Weights of a small transformer language model: 3 heads of 32 (1 for keys and values), vocabulary 2048.
MLP neurons of a small language model. Each row is named by its layer, matrix (down: output weights) and neuron, and shows model dimensions 0-127. Each number is 128 + 32 x the weight over its row's rms, rounded and kept within 0 to 255. Numbers have three digits each. A neuron's up and down rows have the sign that makes its largest values positive.
After each neuron's rows, "fires before" lists the tokens most often just after its 100 highest values on Wikipedia text that the model never trained on.

L10.down458:100168155129199091098130144106105046050130155118109053141165163160086131097121076133170150172162140103102132106138157111180145142132138061114149053086145081091126134156143095191167132083136113129146182121089208105109137150128158105173146088150107125133120136111172166148157133144088190138129132101103117104123162111171098089158171151132144124164139111147154140122083129132064109137139
fires before: "ed", "s", "ing"

L11.down338:160098158149141105126152138123080116182108173138104169132096145101081141097113156098151126096176141120105164138061116090194114147169122171119163139090146143105154197181127120095138081156061139115134184159152153154185169097103121167183154130123217156136140151155145131099194085186116158103129146139092105169140111154075097085086091134149130131198102155181156082194139092160143106078147
fires before: ".", "s", "t"

L2.down212:121114134157147187114154142140151173125128093055149109161123102072125138115140090125123116070093132098154089148130130094122116114210080056142191144139163096151118087212069102131166167183124111119154143092157117111108116092096149127131106112184144149144223196160141132123132168107154097154083146092082170145157115099122118098169167127132097169148087118150142122052056089153093095098112
fires before: "ent", "or", "ri", "o", "ide", "all"

L6.down621:138137022148073100110122150108142118100094210150117134191084169086152106148178133133159138132172078099129170086154129151125108090135104096153099118094096119131094141133125122145165126167141085120135090110147172090174177130160144164146167106181132137104187122192074141143139164151132188142112139161151144157175103164174130143176106164132145140133104162133128095137144127172166108106138
fires before: " a", " the", "E", "W", " an"

L3.down736:121121147132109088061139127145117123109118092116151152141157107147088098076134132158106178135133143082124156186153113102099127132159131089169142128079126074167108134176139131163128211143085137135122121100097155091184126147072088134150092188118136108125134063071185143136138189152152083102104169086129106096131090106124125119155193128109148148115156092129091125185063185158064063088143
fires before: "ed", "s", "te", "ing", "ion", " to"

L10.down664:139067150148149112148140116096075089151143178124124119156187116138153125129121138119129154107154184068092121109173160083134139155151157096118123100098169122083156129120110132196126110137136111195196120148159093100103097140114170129148132070092122134135111139207102139107118149112116093055165143147107194137115184095097098114137186063168104148145154181188143051126128130085062159156120
fires before: ",", " the"

L11.down256:112102146112150123100095194107146117126091092074160115120080116145079117079181060126145141189163133184113146157130079133105129114115168157158110072177107164151143141109167089121138087115119140148112141131209099052189195135113078135140145154098124117061165143102178099121123090124126142124139133071118062142100107104145174159109157126128143190134125137164112187126145141154105100137097
fires before: "'", "%", "ly", "d", "s", ","

L7.down524:164119193150183178129113137163130084104100108152096146150165129102108123046129143127081121115189148153116138121149188087133106181133150118151107191112120096143087129193093072085160118153082149134144167108132141071147122108163106103141198120183168062170112121071127124081143076139105123082179124099092133140144067136114089130142090186131142148153164132139135162152136100145113084151113
fires before: "d", "ence", "le", "ent", "p"

L11.down318:097120126096114063077115109138174113145093131141136089140190090099110206103094148184146108132121110090157159099173100106093115153123129095124166133147126121123123151138109093131211092162057102173167088091168147150138095079148138121095113127122150132132141182103131185130145134093107121096158111099103084113173166152083133115067111134171109118070177141170154164124118100107090116152096
fires before: "ment", "ur", "ure", "s", "om", "ve"

L7.down397:148167182144140171081203168038160150126143145174197136185125053159149109076157121122155140163133059149128147120179137137120121097115148135117108139073087086155101134145151147106164128132147119158101173130122083117153156087111142141129099095139152140145118200168063170113077168104138089125173207207113105079123164126155101121128131149146097102080118122161135118106167146116109086129138
fires before: " a", " an", "ed", " the", "an"

L6.down89:170101144114171083093086122141239129143140136085105104129056150133078194100103079122085140071122151077142109091081186136108089112104131090125133190088115126174105117126166091152140129089142070166129153058125176132133146114096160109120095154148146082120124159165147045085125111140096085159121176133162098132139131094133108090124159078133094157068135152116163109133170117093125115086145
fires before: "p", "pt", "us", "th"

L6.down351:158171170058122127158130137120142068132103140179103103145104115100094147058092148126143200150081124129171128166119098168145092139091128088140167171162110131128133156118132126094137128102108175106121148084111144178154089147164119099174119083153163126093118128042067174132121071065174147121168138107115166103154134107101137125151158114108141139115114188143095172166097193168081089128142
fires before: "ition", "it", "ed", " to", "ment", "th"

L2.down414:127107148071115069113115116088112096114142146144153125115157142108111104139165133198105122142171105098118133118078147141197140103067128139108124125111189095115112100063124149116138086143148070073137198122124109136058119162061104164083152071157129068093157125152132091111114005140129153119147136107110089052115103128115161066095146147112141083145122081121090092141158127077092176125127
fires before: "\n"

L11.down184:116129121116106108202077177133147110094105115116113175179154129176104138100091115067135115126136123151148057187162078106129143149116122126128138123072130124117186131132129098145095115126108081148138127051130147120109095104102088166113094176159118067141193149184125114126126142112116126152140113119129124102138124151142100151151190154153152091112160070132095108086141096084176170114145
fires before: "|", "---|---|---|---|", "|---|---|", "er", "-", " |"

L2.down401:090071163128098116128075152092125155073105167141144169072161139082149101115146065109069115155153079146124124135078181166133148141115101179098109092055113138130127169076096150141111074096126079170055129107160145143138097137110099175088144147106129121144114091141060113126106132166109122143102130116133232054117134116076156093114100113176028161112155093149150102110110111154180143132133
fires before: "==", "\n", "===", "In", "S"

L10.down357:130192112192102120153099141141137072132123119155059128137108116116184084213132138103176138108127140171095149109153186125108152120143132133130123127114146183184090089141092072086098067071170183064134115100066159114109145138114111164165148081137149126142181174157118166120171077115162208164173099136079114181150161173107085140111135148137166108173139105081145084083094117097108106101080
fires before: " to", " the", "ence", "i", " a", " his"

L10.down265:146140155164120052117088196142156178163098107117158183118187130050123124093171117171126158119122131166117131136142118147100103109146134147134114129175074120127114117123114144107056138138137145198155141111102153112133084128105187146157127157129109191062122177104116091145163138068152058133077104141165156080124115123099117150077159175091102085152110104150082119121077084167159125103153
fires before: "n", "a", "al", "ies", "s", "g"

L5.down123:103130138133190152066116147167155181120143107110137076181147156113092115134152071189169132127081130121101185111100080095081140116127141146124108101171068131170145132117097126187114182143189102167099077112185108136179044133154130098091149147160097164146119104119137142048132161105115091156065120115107119080163135142156109107168124108156167141142153181103124122081111140175091154143057
fires before: "en", "b", "o", "ed", "or", "ar"

L3.down375:126133107100099174122144144156099162188089139115201116066148128167129092167133187140158156142134101172142080130097095115085170117091167106190155078111125095114158174070129138117087133142133073154126162177142195136095085137182114082052100171126136131105120066100124122157085133112094145130129166061099110117139117097117185090127116150135207185114105128152069106129153103178155159139115
fires before: "s", "se", "ma"

L7.down694:098105125102136174225117153131117126103206079118125085178126163119136143068095157143131138143110143140134146160150125103145153120138109131006128097107127142114131128143100125107119152096177169091116146122135202108153109112106097105179134135155158108098164112116209142117104109175075102200101136110141165161162106115102146070106147122171091126130143130124162102175149095114105114166094
fires before: " |", " (", "\n", " –", ","

L10.down34:123115174083171121130112129105141063121085103098085132147104104101163139112115105122122146132126117158150154113120115104064072148157126061157130136108088104090093190153091091151080123208133137161174168107125113144114156104147140150085139059136106173071170096148082157129163109131147130111112131146077139053119166148147118143181133133091127077130073093143170067158153129138142057087164
fires before: "s", "y", "son", "e", "ir"

L10.down151:100147063070155121090140147136111099102133147146128096115121120138144125135178127139120140189169115118140175109170161103180163156088106133132102111105144105127156142122196110109109056176101086090102121084074123146103095117126133159121113132141155145131132192084052095160158127161081174111077163095118144142159112091162227155121048128150131112117075118090133131105144147170129155145104
fires before: ".", " |", "\n", " m", "round"

L7.down474:177102181107069149159123153115157108120066150146167173158176060113157127153081133124108112121129105044153096147123160078137081157119139121111182138182121159139128154147124103104119142114142142168141111109183138131139154082083104069137104096158220134073159136123121075133150139138076080100171137137191151115090144115047142094082052197116104114153148099162111131150135155135164132129161
fires before: "d", "la", "n", "al", "l"

L11.down637:128098139170146109129112155125099071118165167131164149120117171109131101165131174135109094101162084170155065107125113105113132146135087182160113121067139163142158104096083159096089151141128104054181082153111064112186157156141144097129098159129143097085165134165081144157148105100171175102135152132114100151108129120109125121067135163093114131095123093102144119114156084145130194106079
fires before: " the", " State"

L7.down624:139117124198100088153147124133105096124128084119179088132130104111081145122164144131170166149119155098070145102142105147156141086092133151102124065102079059179144104200180140123190176147184137098168146137126052140112110165156145168115081130140110088116130126148181111085117138080090143120136144125169065065102151108101150107168110164116169082128134141128116180174121058084178096138170
fires before: "\n", " \"", ":"

L6.down258:161067138121118076111133151132109126124119107137129139149151068154160136134103127092163180072165167124175095116139127195140161091107071149131112122088156108115121142122120148162160078107112174071109157192127149154161153181090160175094164150130193111146149096102086146065107114158129145163118116128095078165169123085107099118129123162111048095123152109110126132079125112088083099163089
fires before: " as", " to", " in", " a", " American", " by"

L11.down484:104116095182097108147161091163138117123121158144130115112127092146102114219126156060155117113147150097117192137131144127127152152128106184093089152144083097147176118094124098180126173115124104129107150170156121160103164133092135142157071072078095111113140163157152150097097147110122085150135082196099168142103114135094102138063123137192134137120146079220147150125140081123108118100132
fires before: ",", " he"

L10.down270:115091117085196095186126114121132078135130147119123095165125169144074091182157180143187116198151098147117128180146169100165155093099119081152133147112146149114166065117134092170130149130085095127087158145136085164106126113080108107135134158095107086059204106102106132074118138152137125101146173147117135156090113154075112123131126157151137094163163124133062109066147117135114101221110
fires before: " in", "d", "ney", " on", " to", " into"

L7.down258:133104131148087138199123083114166098131112168130084127128100152139121110191113177161157129075114127151107139144072140124155149142115133171169117197151157124111128176083167096113084090102126141125103139109124179110086124096156128127119211192179101119185121139151084140134121141184200140187109183080128110120089132126149075194091063117133053088151138149143116086095147155156105173176102
fires before: "\n", "C", " (", ":", "20"

L11.down373:108118117160178122089140167161175155081085114092119078123131116053179106074115105158114149129141117148065104135130154175092163079146079073121120083095165169126173148124090154147086118106102147136092173099094162092158150167150184172076173117140157087123089119181111107159168128129074158116127136160163202112108164090157086099109114171116068147119138116076140170166117106156153149125123
fires before: " |", ":", "\n"

L2.down347:118134150130139110127150106110086158160168148135166117151148150113139104099160172117086082141170060076167062142138156134138126096148155062154093068151166087128135156136134164179140138110104121115105146154108133098112127114119163137155115103151101136128147186086124064067144113150101119150121165156162168224147101135112083172088152124116087070095094086148152141150139106094083138175118
fires before: "\n", "-", "de"

L7.down664:065126111171183107118101150130134106104187149166090136020080099088103111093111116099095139075157129104098141103156140146164097148165069115170092099124127110100110186122153157135171124150158140119136152145151135159116125124166115146116150181145120112071146110137082094142082129148089148075109092114144173129163115149154109161112067172125146106131074134155214134164154153157088137126142
fires before: "s", "ence", "ce", "ma", "ent", "ly"

L10.down731:133114134120098085178102112092145134109113155160149129124152067143147170142122164173123128133085146089114156145126128154072135152129117099126160152113127141157112120139067089139075072153132116104122118157110124175035130099085098160205130186128089159123091076099143105191129175163118089183121123115139133088116110109116094149102108123080117129191067138144163128165084161121144144081147
fires before: "y", "e", "n", "am", "w", "al"

L10.down383:163144091106185113091132139114177146109149130106116153156105161090122155196103115183176084133179142093112107119179093109051072114160171119166177133035093079089147088146130055097156102129178134143154201153104135144104102119115137135101114128162165081117133110169106136135117170134135177170101178161102151161148168094159127071196141130154048174167130122138152144115153139036154145129117
fires before: " the", "f", "fer"

L11.down658:155092112115098146134134099121161098156087157099099138132168185132063051094118198169148130143143142135135165140081190117152191075112081086116179124155193101112160139090187096166150123125136162085110165118148160159198120141151123155174211122157134087113171130115139157064138106091061131101107115153149102121191109049078098145164123128084110123156139134148110086137161128105101130145128
fires before: " |", " by", "le", ":", " ("

L10.down579:155114179094098135085052166136121122113132137114138092143133163083112120171101043123179155169103087134167130156154149174140130129110101117174097080124072068116122107086160139113101132125157090127068183153126074134145113144130101149144091103134057147157137115156123092153074129149079135201142084136094115140125113124134127120103166151123111101138144112099126129035183159094118117137129
fires before: "\n", " (", "e", ";"

L10.down230:133113093124146158083060108083141118127069103162121216142076115120100103135168091111096144112127086138180092140129123117141080159163095127143129171155107127141144147145145125136151117149123199159172147136157122100090092140177125112144106145130063143155083094123082138136112120145116178058089145145128090150193139108064124133078120125092116200083101157144079131143132070136117138128115
fires before: "s", "t"

L7.down656:132181115106127123167151117205162104105153144143132161150142160193141102089136102119091169159162093154097173059134145101151138086138164108125174107123116090106132119078140147139094153110120085128067111068102148122117154109098054123121159083104200117180111120114144149067100153098130127171133143139152089149133124108131123131149112111166135174162159103095112209142134152160129130190103
fires before: "s", " of", ",", "al", "ful", "."

L6.down537:155128096111134147085164088190085102123110167151124179113129152137133118083099062092099138106121118188137079089161108175095138150108213096077142112148111089090125100176151107145142133148217156163113073127115125130059138120083089111140121109157069149153122216145118123157162110122112124131148108100114127109126152069139158136183175098112165173089157145124083141091148156149099122152086
fires before: "s", "t", "ll", "y"

L10.down696:049107184139103108108132133098080104162118173125183192163117087143116124128137117166157122149139120113107118119114142133145136176127104174162059103171115112131148172133199138114120136091086154166103161140149094154029043150133187087150157117139107140080168088209136098100070123187146147157168117123158148125144119157155125154087146173144148124102150096101117124139134155169140134138151
fires before: " States", " Kingdom", " N", "ic"

L11.down736:206132160117187130160191104139164148168091138099037149142088129128144139108108113089142129140180084074095092065154119124118074190167148154127129102106121107122111122126162111136136090120131120115127145140096113129148130114108124098124138126145192096113146102105077153100149146095133136099158100127167105096173113098185152137065096102135115098109126078149157160162154106168122111097117
fires before: "s", "\n", "pt", "ent", "pi", "se"

L3.down467:119067106169152130121103087129113160119044128144083134120055097159120107145108095120153180181167097100057124120100179110194087145097112127113076108115174145135132149150132089119126140117108119123170111125149135137134114135098141151129102140146170089098133113143164190097122121121128155142060066149069078168150110124182057106128099157079094118113071132185142153113148137084114210145078
fires before: "s", "t"

L11.down287:160106140222117133144095074134151136103127166140053142163124139134107094061099130113125139104109113105135094096118145123148130094126112095123118142104079138160135201120213122147150131149106096138124178140044161104088139098105130090099134091144130145135071154104164176107146150141154093150137180078138131131119154128120113097110150101080157115168113159119164119102134129112143065122147
fires before: "s", "en", "tor", "ed", "p"

L2.down124:179168152113148070134088128108103145167087109122154109156148116109086177139148158127104170091145140140106106136119207158134122181149177101136179155041095096135114122187195123126207147095106130148141179166097130150133109162122144144169153115116146129140132204131142126079144116112116128127118136126157120120118126097094180077170159082144127101133143093137126122132067153141091093154135
fires before: "d", "s", " in"

L3.down146:168099101149117138092064143157157160082093136112128135068126120120112098057136109057108141156134164186099096164045137113127146145132176077129146118168119151117156150094097091071137069116135137129106156071133186093162130136167112141105106132022160130142107152122168127108080096106187100078143128118095097101163139110089123110153089117150168168136160101147090125173073104102172104153114
fires before: "s", "d", "den", "a", "-"

L10.down624:097104182097167110143082099170132039103127116076107132097074065144137115207113176083117192153130148089157109142172128098164137098128097183146157160131090105141122117179120114084109149133119145119074062168099079131149115120099161065182119107175170127190138099122134133085076080160185106144123104116103097129096127139152166115144068141113140127111143120086081179123124128158136101177096
fires before: "ence", "ent", "ing", "on", "ed", "ency"

L3.down142:113120143101115122078105118135139123150110147132150157117086113094138040110095142114091114049159071172122105078133080126109060131192175142140101137075125134157109161146149122239161140114104141122127123129146151135107071184094071227081136147072132118123092108147126146144178112111055137125161103114184139124082147136146163088143112095139113091073149161094073128142107074086152138151176
fires before: " |", "d", "min", "vent", "v", "ian"

L6.down664:109145128067152118125118133109100123098096112155095115117116091149105156099164129109116156151114129162163118090148127133066072143151159071114147126197152131155106131106134161137130127069158122143101142071093159144148158125102109129172237181173116154171053090112114118157119174107097144128104142097155138096126074072103094142115139181123062176106121090164093152142089151117148175111193
fires before: " |", ".", "ed", "–20", ","

L6.down445:147159132106154101185068141098132066164179143114104061119135104123126149082144128186151122120163068136181127137122110181136100094113124134178103108117090117125156085115107168148151140205088130112142130108105142133104145170147092074163103078133155073119062103041156155134134147132076194125101136124102176170186090174095188074176150153098163118089176117071087118116077133166152097144112
fires before: "iv", " as", "ive", "ress", "s"

L7.down716:116154138133111141085067098146135109129062111117155172084113102158143106108161126107138146072136135072106153185107104112140174173090130160153130116110111076109133156128071155090095098111114140152167140076106132163184161146122140171125179084129069111060138158137178134138154070114169106121101128092159106132116196093129160093122115152103133141116096107136114124093129118200132174118179
fires before: "s", "ized", "ism"

L11.down399:133165115144140128180114071137138120104098096065085147158105102175097119106140182129142185085133160176131131118113177195084124117141195154121158129055167160147103098125090125145151116108109101151117131168104090146133169053105131102156133157177087152041134136105084097092175067117145075137117181105145166157077110146121138143144121139099082099160158107128146139114149137124154166101137
fires before: " to", "–19", ","

L5.down209:140106106095106117087079116069086126150076165089081136201118118150151121160128134146144110104096110098134111115151106077118140102174193111087095118044137124150108102115131137170144144122103105111154145133159136143174184126172136146130118121128071150143157102095196135141075159118156099116127131077195101082075133133169108174152126097113116150129128111110177103131136112152116067135137
fires before: "ed", "e", "ing", "al", "in"

L10.down395:175144129170113140128140097109104114090145187151115152094104133057167124076103180132122173064139144141161085081105148122123119100112175116137144088212102128046142094135132130133133148106122076087127133186074163102095101190142112064095141124111129129132160120071090143178105125108107138114154121183124097142153095018135090073156142120187110129093113179115154140144141102160148061128131
fires before: "ic", "ed", "ance", "I", "ig", "ment"

L11.down506:131125148126141138177189084168111106103178166079079116095137173119131094116128102147104101158128167070058141138208113140089118183055174181167097109109170110111137124140083102128115150105076140172133056176134136129131149116092082131172169166169144072067086158098129161114157143079186127184148141130134111142153124159122091145166058149108173162176084120141101156128138147128097158108139
fires before: " |", "•", ":", "S"

L11.down307:150150141097129136193054192108134138116154170138099155102116106160099142099155104082069137129128094115177092126169116165161142179158133113111152145144175103113139122149123135122124139104172110100099163072122165139122131122142117197112063165103197143211089131137182046134135214137164112132112096144110131189101134119211109123157130122175157121126133097139109082109121134097125166137102
fires before: "==", "===", "=", "-", "s"

L10.down298:103069071141111085147172127126141136184107098117085176087144131118091146137162212138121108117130153110115102079129116075041121190156119116094149059059122138128102118141178151134159151133110141174138111126108196092168127120128129181123121123130111068117098137060120161083175145121099121108138103155139231136111178105163168127096162106133108125124141107145135150163128090135148205110161
fires before: ",", "s", "\n"

L2.down538:143126123121118137142157173163170138161135164125129137110085091062139092125107153174128117161182070135069154108192148102096115151094165114091112078150119111105134148187133111125091090108174122118094152148175160118173168184067099114117133161080152142162079197090118098146118153166147101129128161166137082100165091090125110165143080136065085069165191114128149152147097084096093152164141
fires before: " |", ")", "S", "0", "20", "2"

L7.down413:203165145128134035111176154096113114152124144161138125105166069157121139110146140172147141115159129136159152089109156106143110141086087111097170122092104146121151087132178152169152065084126175046118132147130076122154130157138075105095130074116126159081198086150125135119091101078134127126133140139126063097058157136132127087050126119182085156188160105159154100115122054127127102168103
fires before: " in", " 19", " on", "y"

L11.down21:151158126132116082104123102145086148124114043165077112186164174104095085133114153096111109057129153123153147129066142110144126163098125124142089139145070130187136143065144120137140158093228116165114109133131120184132092075100147117175136123208126142103156137083135136124115084113071092114084110123099101068088119129120120183153117123146105148121128174173118153107128158151119162151100
fires before: "s", "ure", ":", "ized", "y"

L7.down758:082200162136121080059120106098100071073157124093161138090105120122098130143125169187110148134120146141080108151145079086158106154104167081122112085131088085087121090180108140077131147178133151121175120134131169150090120114180183147140137136076108164135130165157134138141120067133076152099147139132132175169051137126152142121093113146149136136078148179113135142126135104145158140088151
fires before: "s", "ed", "n", "red"

L10.down749:165175166120091127069100141100183132162140115145107104145137148141152096146133144106134078120067087093141142086122138122164095140102065112148113102061144149091066082119081147149081129109118094075112182175087125108140023159137068143112139155080143126104168119149087048149105105155147132141126125143140137126114151136081140141134098069128057121136089137170148151130144170072159139134149
fires before: "und", "od", "th", "ot", "x"

L10.down760:104122119118166111154138125151160064094106113108136097132036130103073128108159136124131161149109084124115119127156134130092115145121067159143140179090196077142144133137137089132122136188130136153085113075151125146124155171137148116135144120084158129128149090162112112148141177105134129099087090133120092101151065187127169125103103118136167127147146125130158142119140174150104148097108
fires before: "ent", "ence", "ver", "e"

L2.down544:146119137075158127155098111077160061080105180114090137123147109102116045160160088078120089167074151132100123147113118072166095117113088116150122120086167146149124101109102138151129122155118093143079149140126146139151140105157140175092165129181112152136133152179097097112129142155094166084158139066147147100145104170094037061135142162165150143137106107210129132108094047156136111183142
fires before: "\n", " |"

L10.down587:092174155139029102110096149112105145136163169079150154140127102135171128088092104121167102076109046174140134078156105098068160128137115120131118095156181106117149159152114129146024141210087126135143093108100104120138133073143143117120113131130094177108150136063165094146105160111139108134142152145080127129130110132099195133091192097143143155074172127095071126131129111148127159070105
fires before: "e", "al", "ct", "in", "el", "n"

L11.down41:136130151121189100155054139158155133107148179111110137186115090150134146065136131178111139207162119111153103112128142166173080165089081117110073055111131122091089168192132113103174189124120106186110121143135112094122148119124086119098135105173124083140170090119110141135096110146104151130156096145170106181137157133143185164162124154073073122082172141165142126064110109161082149109181
fires before: "ed", "s", "ing"

L7.down655:140114152148128081151120133106192072106086186132096110077158073127095084124165066111087116162142118084086130072145109077133104143121165074109090110135163121103129175207073105120124103136126137208138134154159124161112198118142040117141109130139130115123106179130120172140176144123128124131060113092114094144146185153136084090111158114119081141134102086095130124091095099163105174103172
fires before: "s", "mp", "unt", "at", "st"

L6.down24:127154074096113138146106078159113087140173135104113033081136093099087065154165138130137156117157085120170140083132084090149119141130086111133155146184147115141138199077112189123137126134139092128130188126100169104082103134114134136127102088098108129156164140080097209076096167112125166114189167114085131097116106112084118105123131102163095061109167133124187136118121068118155120154143
fires before: "o", "s", "ist", "an", "ce", "ing"

L7.down43:213148069104136088119090127119118162076117122130057125093162088176095131134162110185108118196176085127148148120153130147085140140178138149124107101071172107114096170154127133138094140117124156142096108111139095154100133091093091144150130103140067129160045116126162163155135138113157097133094109149085108117170144154149118156076093130123152088107097101209186130090176154155161147125175
fires before: "s", "d", "son", "a", "um"

L6.down748:182100161201144144159064127089151156128144198119109159079153051093101107229103115163174107133083118125090109098171059138138115125158124161147169136138161135124092137147124119114110144136110126143075139139135126186153144142170086070118065149102073195144118086121113169118133112122100143073188172157163139128116143096138098121118108149115143188114077114118171121114114126154119174119142
fires before: "s", "l", "ated", "it", "pi"

L7.down351:137104083130156157165061147094119114108107140145095105158174111116113160149153170128161156097125155181117115071128120045162114108128082150157149120163116111143139129146118180141118128160141122156091134137169075132120050078146103093105158126148204142220139093145106117185106216099113117089154156139087158171111126120102069140144178108144138123114148091160151138112129147138108113134161
fires before: ")", "–20", "+", ");", " |", "\n"

L11.down387:100182128094142142076083152103164112102120128087110130116186113161150095214137082196146142113170111115150146148166146130105089138164068126137108100085129147072162084122110106132187190160130163128170188098133120191150101141139114135152158094124121160119118146145076195147163098172078143115082129126112089129083152135181112141106118065103107132114118148103116074121101081116164095148138
fires before: "s", " |", "e", "d", "f"

L2.down281:096125122121144092094085100124142157066097098165142135114195170100108087042183119159089148094134137123152144118120117076103092151117205085122117107109099140122102107180135096139151131150119120155228153124090129220196125122123137126094149140159151162109135074105202123142148161109127072086060115147176098220108159113137094131180171145092109118130153149093165148160098097115120124074118
fires before: "ed", "il", "ic", "ing", "it", "ive"

L11.down57:097142057146152155083158132150059156113111087111158119189148151100129155174090124121151166070138110237066173151159144160151184122136148206148143118113153130192092101134136088115103085087127179070131183148157111085110125134135088136191184132136125134102149136136143152110126123144130167153138137069135136094114091109094110152161099101040119104197125151113162183119187110094136126164177
fires before: " to", "ly", " with", " that", "ad"

L5.down669:079164152163146103100115145097157123081150159126112105082116162098151105091122153108158107172139121035171106130113154173152170097151105107120109176121076073082039146164115140076180120088159116182147123118132134120165080090141124129127115111108135153159141183141170162129164115111099111115106120108113118112075143124105136111108138107109085120134137133166174188190077094123130140134099
fires before: "rect", "ed", "vision", "es", "ff"

L10.down205:181145090109139134144118107103184139146144153181151141144192133168083135059067133113134120122131112139175111106101189106124180149133128143075139126089089151055109145101081153132109145062133131107187186170164101138146120086125097119177090129143116113159142150135102099098119100119063103145115080085143107119119134141139149130140225110146101093139174130127203143138133174127060158089115
fires before: "t", "ated", "ate", "ted", "ations", "s"

L3.down336:078125119119097070120172096127138177156148154126077123130106185171074137123174121139108081133076070130196144077087129126120104143130123074096109179061132139121173086109126144165112114153110131212111143098099152178157074160093123153063118136101143152122134152101071175139060114145130161078134094137102110096078094157126104130090126142110065076120116162133116147090113159126114142140108
fires before: "in", "o", "ant", "er", "ia", "an"

L6.down567:168111100096144142148111083186131148145118112063067147132150085112126185160156140111124103118182122136119127090137117112078116107105187110161135153100076108136168130111150123113101161118108170210101149218090160128150128095112126168107121118089078150172142056133112208127052140150164097116133059098097123101135142136160112136099069136144126098137050138163092133214142111129101151110081
fires before: " the", "st", "z", "ue", "s", "om"

L10.down268:120062128143152098106189135129115090124085135190110111151097176140114126121026140107091093143113124097178135180157149109112141177114142089084098128118113086112096155103197095170160112178167126140124112139111168168131129068128162150134118063122161067111118153126134164126145151147065114060148097127088125146134192117126114135145115120136101059155134131083126115123159077104145145124153
fires before: "\n", "i"

L7.down221:084150120199080108130083103126131096110111104144094063121131107172102167178138083137152139113138094149131143066071136142115125112138155071152123168101125135114135131169099188103122148133103147114170134151155113114137154096190128138152196077096111112161201095229103144139124071150166128103178161146123088145125103127118137153125143127119102132129089146150149156192136101152143179103135
fires before: "s"

L6.down10:169083093085133073098143140101074052161141073149210154178165205109146130056125077184145134133125103110135120159125178128141162121130105130110145142146142141098128141122127127093091119112146166092131136154073107086191142092122097161142038081156074137135140074030103089090151142141125118143181102149143155151138119144106120093107125136123165091170190107104145186110124073114129084125115
fires before: "ed", " |", " to", " in", " on", "on"